python train.py --vocab_size=16384 --norm="rmsnorm" --bias="none" --init="normal" --init_std_qkv=0.0154 --init_std_o=0.00328 --init_std_down=0.00328 --max_grad_norm=2.0 --final_lr_fraction=0.1 --train_tokens=576700000
MLP neurons of a small language model. Each row is named by its layer, matrix (up: input weights) and neuron, and shows model dimensions 256-383. Each number is 128 + 32 x the weight over its row's rms, rounded and kept within 0 to 255. Numbers have three digits each.
Before each neuron's rows, "fires after" lists the tokens most often just before its 100 highest values on Wikipedia text that the model never trained on.

fires after: " ", " |", "1"
L5.up2955:140105126148097124160185131078159113164092099127165128129099080137115130148120121173192092104162165129070113071132170123105105115197083144156130148133140138125187138073095137072092113127154112105162168113063144075101140187064170181106191085087115145104068104143120079121072138125107150119097069104129132114104129076131121146172139122183143068128104138056118139120090117096138139067138

fires after: " |", "\n", " until", ".", " when", " after"
L5.up411:132176150138160082166123209166177134148152075109124105132171167121125071167076158125114099142144169139127109150109112069163132109088068132143129108166124095116126133123186162103168171135100116124091176106125139092095137129096184080149124140115139130148105159148087193090153157163040100145074150108146171133128103092172075065154124101160149122119140161153151114150124140132109157122107

fires after: " ", "0", "1", " |", "2"
L5.up2920:133171107129207127093092155154144143120105118090104122168100131092134106112073168192146203138124091175126124178156117116134140179155123130157134128173075111162168114130094170133136140081134100051106139149112130126113156132159182167204162097158162140093142096153148139128147159093099107103089197115126127141116077183089152068166147163162165115197236158199134146116120111111116071165096

fires after: ".", "5", " He", ",", "4", "1"
L5.up2999:088164158116158142167136076176190157153207141111166099125112113131089132187122158156102116177111067156123081087113099142131124070132118092140158138075092156121144160055110105058098154150100111120131153142158130077152141206148086179098124066116074222177086173092154110139154145198157127121116117121151161160167127116122108192138136178145098140090155134133121151159149169091173114115141

fires after: ".", " |", ")."
L5.up1222:184145140129146158110132112104079146110157129076136122105106140167086118102099114121111128116114128101167218071133120100121140059154097163129143157106080141086146112117153136188146132096050089132135107135140124068062116129108067108139119161080132117189112208118147105158154097116148129154117164103123094123113080112157144134120137118120092121055142078142116081162108138157126137100123

fires after: " as", " a", " was", " |"
L5.up988:107132140140099028135117142112057132158150091114108145155145179128082166126107100133082157114131126136127079131083057105151099132122130135171102142126194149055172146155130152126112095134114130071146102055103133119109131101090131136125104169183098126116103097169122213150119140127135143089159146119100096126143156154145101187138133093075135132115122088166097117132142054128094147139141

fires after: " (", "-", " ", " \"", ".", " in"
L5.up2471:176151149105132117139130121155113127085124064095097124141126142177134113139198140155134140121094130138122111112127123085103086099118151083209178158114116109061127134124133059104138141115144108167099199094054187155146178139146180193089111106128076122174181132083100093132215101072089150162092117101141172160160162138137109134142160142100132094138174112163111138113121156103133148166091

fires after: " ", " (", "3", ",", "2", "o"
L5.up1986:145140196145178162172124115176116161068132104134135159148100123140164113099101173121122166177118145195203092120128161122145104215166187079144117136147109081146133100123117095138080148144187085099154072201146145150144218085159082200102176168157103072157107093134158106094163136107128144137136135114083130072167068098157100096117091108109105116188120063169143136203135124164160144185120

fires after: " |", ".", " ", "6", "3", "4"
L5.up412:117118143115112117146160092150197157193143151109086131097148085132137131101146177085148112115111079222130146115158135116103085078112182109142169122129096082126088075105101141104171110141113103042112105159152127110116143125135069181175112089147142147106139079123111202115121160095094134240136147115116125149112146114121136116159170154100151073137089110067114184094111160159131106104088

fires after: ".", " to", " a", "2"
L5.up1940:143118129116118129136064100091136139124188057132184091102070134138135105117168152100136111080129119130173128170161204125156149049114197176117168088096149157163167154108208121201132079134079154115136139132114133190087131133145134114102171201122131114148082114094093133148142165181146152078114184133168111134096104150101178154130164143083134106134142162114145121141090108163140154096140

fires after: " ", " |", "1", "0", "2"
L5.up2667:157157101165077110146135149174127145125124143180085147143150116128125081125115165167155062155064092129130193119119138096101124139140130170124088111112117130120061100088081090130143151205127149174107106125112131133196107118121143165136108166131124076160117082187076197168124197135139159160146173094094138145086151155176101079141151215134145127144157101117144106069095183104141150135101

fires after: " ", "2", " May", " December", " April", " November"
L5.up2843:155121113120092171107174152163171127163095099108145108147153114106090132087082129124130061100162127148142111089145149086078157125153115143133129135178124111152119170133131165095139134109099132179115167176132156106117088135144127121132092091154070119099076099091100099173106133103115104114121153144105135129080154168116114092150123098120113115119110129100142148134074115110148100148125

fires after: ",", ".", ":", " ."
L5.up117:090105155150143073142166105140169164103171140203131140118123039089081175087130148133043147172130185163125127103060171126125172114121131110134158161095142159143126122108136096120159148152125097119177132151091129100171099135111101081139108091118083129191157116161113176122095163154068136166123128133152090120114127141133159184176158130203157164161096149099179124167116096148169142114209

fires after: ":", ".", ","
L5.up1889:130108073143118078109112150144094124078137132136124150101119123113084186067169118154129190148113177107153154096117135057112078112108102104170114179143124129144136150107151210178127179139156050115090159125125159167096146154130141122087158137169126064131144161152063139184083125196145141078184109136123156155134094146098130122204157165143058113112155114077158113132061115180155113148171

fires after: " ", " |", "3", "1", ".", "4"
L5.up2431:144127180092168181102118076112106137147139149082081116086047144161085132151116168064113065135114122101126137068083086109174060094169098146146156111115122080129087150082102145128052097122053089174061136114123168179101098163150144048166120142119097101114121117102128096095144181139159156135116178155171122114105141135127069078110098165126071070110174127145119098136132061113122154082165

fires after: " ", "-"
L5.up1250:101122124109142118193102135126086131111148118150082136194093061131123177112140086053058112085098152144157118138128128096114105107183160148099138105172136071129179194186178132133168102191189123167181130116142134121117081157142164155105138110083076162122144142098095149095181118135103065137177162104147150126147107148145158152125111124118122118129118120130132139114145172093189148199130

fires after: "1", "2", "L", " North"
L5.up2199:128137100166122127134115057063146121122133076061149139147164119085125122138109066094064069178101103140194177158149124147099154120148165106150167153132148179157142162089094129090118128154078130108140149112102134122140145128152116097073107103059101171169142144192126095139087162175160141140166145082170157105180141120104118221127150131078153156169188167100097121154117044082142157110149

fires after: " |", " ", "2"
L5.up1962:092141147135123121134184154135138149152170112153073110133180199074128132132114174103173126091103170121136117189160095147124106124136071103104096127083112152108117145073165096137138119150134138182055149094082138137126146191169162137118163118113089141115127127122146126178047111095163120101110169087078121038092111088150132103081220163141102122135128167134159161064147082103141163162088

fires after: " ", " |", " of", ","
L5.up1027:093134168081158075096111155101125133147138147130154160151076147122116136174117131120106222083157169129136167150161147169146140152102117061088142115087130103114089161150130092081191104153140093199163121128182111104117061181154102138129106139116103118095090203105136103139118135087149132162105185121115149124108166028132110126063118143117096099083038111119104155135114119119092140136139

fires after: " ", "1", "2", " of", " top", "0"
L5.up2445:102114140104156184112168133145146111110162107100129168094057104090178075130184125143172052193059144119138106124107129086140129158138122092081114069158116158160156139128124077118093119188129143151130053142135171142143129123200136107113085120121149062119142138153118123103116143102137161133152151116102091164119161075112130092120123140134127121143114129195066095110121076096200137136103

fires after: " |", " ", "1", "4"
L5.up1756:114147134170194114106160153177123114126163116165211089130143081143158084166132072052143114116101143133107180191126113119133137094072143093188075144181095096094114078137115110115154134100114099132113124131166093130151173118140085159110157107136138167136075070144128111141163145108073121180090156083088157166139063120112114075165171113089159162168105179149139121110137181156140152178156

fires after: " "
L5.up1833:140139111107116119067126090144087105152131138109073165110149097122064167131089177107117142075070128154101104106143137085171107089107162109157169178083151169155128111121159174153138097143161161160180000123096094132168125122149105140133137072157141157153090150135105219163108145093140148093077141126128124150095105125050105117104195118116166183091084117145120094068105088114055142143152

fires after: " |", " (", " ", "-"
L5.up3001:104100130146152068099153142068111130169118121092118093129095118163111178156156104166084183085138108110154151169180106157159143106133156108141113173098156093115055117133116135153144203173153082150057153119099123090109160171182126128100110080128134094132098076096153153080119163084144167131173127073113139094151149147154108125114189144089088103128134128092110160079185089179157139124196

fires after: "0", " ", "-", "2"
L5.up1606:120171133091099161132144180182101132086130153048138132100100156115123130155144150172139123126131205119146094127150110108143119149124133199155152177122110097135120118154142071135160190168062096167162107111122105183130121124075085176103104098159158163149123083145085185089062160081077185133158147109083137147147219113124094096158179181138090120159170158091093123117095148169124147141131

fires after: "1", "9", " ", "2", "3"
L5.up2824:186091080146147125170115141122152176163103107136118122063152113147182115157122130138085097172083164135113100142122069146116216088156153114097082138126091099134126088141085092149115112158159155134134118130152112053113082119175108121182149130098136136122135163092079145080062148119152116150116136098113153077145158124142116167141121109160103071106121131196070139117127101134134080101199

fires after: "."
L5.up2013:173109103143072096101165165102114117138144069130105103106079115143137123150151110081161149139126111159183141126100172054089125090137145158079154186137144134101103129075132143124179105091118113101092177105095180124115123144157138118104122162086119082119105103127124152127143123072125169165129193095150146104104148108125138153102097129150092123104141100152147130115160155154167181139128

fires after: " ", "5", "2", "4", "3"
L5.up1537:136119136151197047146095128161135171159215136081088116087103173166131087141124087122093099103099157153088124143083138098202132171122149088106196202099170141046125151192135153087071138145115072111125099118110148113121101225094129140093121094084147142125072134158107138060115134117105139141144116149158181131142154129157167103122216158102149165101136108181141164096141149100103085157108

fires after: " |", " "
L5.up2755:118093146119146115121130148142132162151158094115139149128083095162139100185116120070150100121117156117099113171154088111142140124085141160177121149134126126141154099196096132108116161102130159134162133171135141119190118123093142107156132107069140117144131116143075185086125106090101112087157103151177121138140161139171085108154162136194163205112095166194101126093133110161148109132141

fires after: "1", "0", "9", "3", "8", "6"
L5.up967:188220106125054140039139205195086133154144146125150137171110157111112073149154168107088156153109134094175141139160123078130113188163159117138154076083131190096112106103096108166111045174142120138147108102200074108113181125146129098092108164188177083189109152136073073100088124159193188130152138114109147125102148152134046095129146135182140141131201115091146163161151195092064113122150

fires after: "1", "2", " the", "3"
L5.up800:148083176130103112104158153129094100085163076147157132096079094133127176152129106144106077154162141131152131154169163070115137135084168134187117115138150115159177183116148083132038109117160183180110116180112120100164096136122044129115109171088110134150097145127141047136128150141134143196140211069111092055118128133134082126185187173179131103116174178121132106182098100096104058126154

fires after: "1", "2", " |", " ", "8", "4"
L5.up312:153124072137123136156109137138076188165098109161110167134121175142136118157126109118162120123158164144084060082176133114079147134177132141094164146139132104150168161097147149107116123159208125107084171105115101122081125107111173147110128096162132107140133128163106091145165160158146168106123109113095076159180086071080131069226136119159176113125118098099072153141126121134162157121131

fires after: " ", "Sh", "aba"
L5.up360:167145122044136090135166105129118180091127184142181165134147077149134128053109136097082145088113176140124165129191132080186095145142162124121063134168135091230161128080124125185125099174121141144177121121094166125105078125159085170121116113136159129117155202152084119124127115114136124094099164171120152119121103161096109158080151126131123149175105104115100109140146109092096142110176

fires after: " not", " was", " a", " were", " been", " \""
L5.up929:116134090126095136124133079127107205153135063125196132160112123120106136137077154148119178096078116196120157094080056054124071061160123121173167119158138189174091202090115137127115089126152161097082135089141132171118088121111112084117127131129078124092114072149094148143107153167177136076163112099168126129140166118137182092206141130186140074165084164135208180116100119062117148167134

fires after: "0", "2", "3", "1", "9"
L5.up371:173139106131094101159119108135144162167124126162152142105109142143133093096149152112154119123126077153102152126145125103081087109110153086048103128163121165185074128161138116145134162160138127151111114159105055118148153136135160152109130135108125118127093056098119118067158123171127109103142117171155181139045101127128077112126139126107189073180112120147154103166117155136165141140127

fires after: " ", " (", ",", " $"
L5.up2534:132069141094117103124097150120065122105050094101141097179147111139142123114191099094081061142083153120161105206135111121177117133103200176180090125140129124090089103160149157186128160103140109082108117195118116153050140175113106211139165203182150161144082063095159164159129129133098152106153164114123117150085133149148089172149136173143114103141091145114084121100110102179138124175168

fires after: " |", " "
L5.up2039:169101132168122123157175132161138122185179109144181129132184085135173113134046084088143118091118118126127092113178126090129132144139138121107173116112107110192168121167099135164160140093115154157114139108130167129133186137167111094097104154078103144141156101114084139145179114121136128151093148126139142138045050146075094082177142135209186200190212122131133106168158139187103097093207

fires after: ":", ".", " h", "3", " o", " H"
L5.up564:178077073150050064111170130103163144112161095119130129121155165153105134113168125100112173085123141143123163094100157085163102105138103056141198086117124130156148141109134118140115192145145142116095124139176130116196137109065106164079136146115092159141123143074113131191164132140093122181118191114085159196083124160167149117139105083146126089130159077177124151117025095103096194094166

fires after: " |", " "
L5.up2166:177134149164145079127137128178185134119113181168118130144117123171165111118123100159156073092111104106125168104070131136108153115101110125162117110155117104122096131141087154141157141161175073135106072153146133102166174096157104116096128144105132087140154066102104075149167138162105140141162138151119141189030147088101161100152153175200203155093169069155099124130178160154183123109124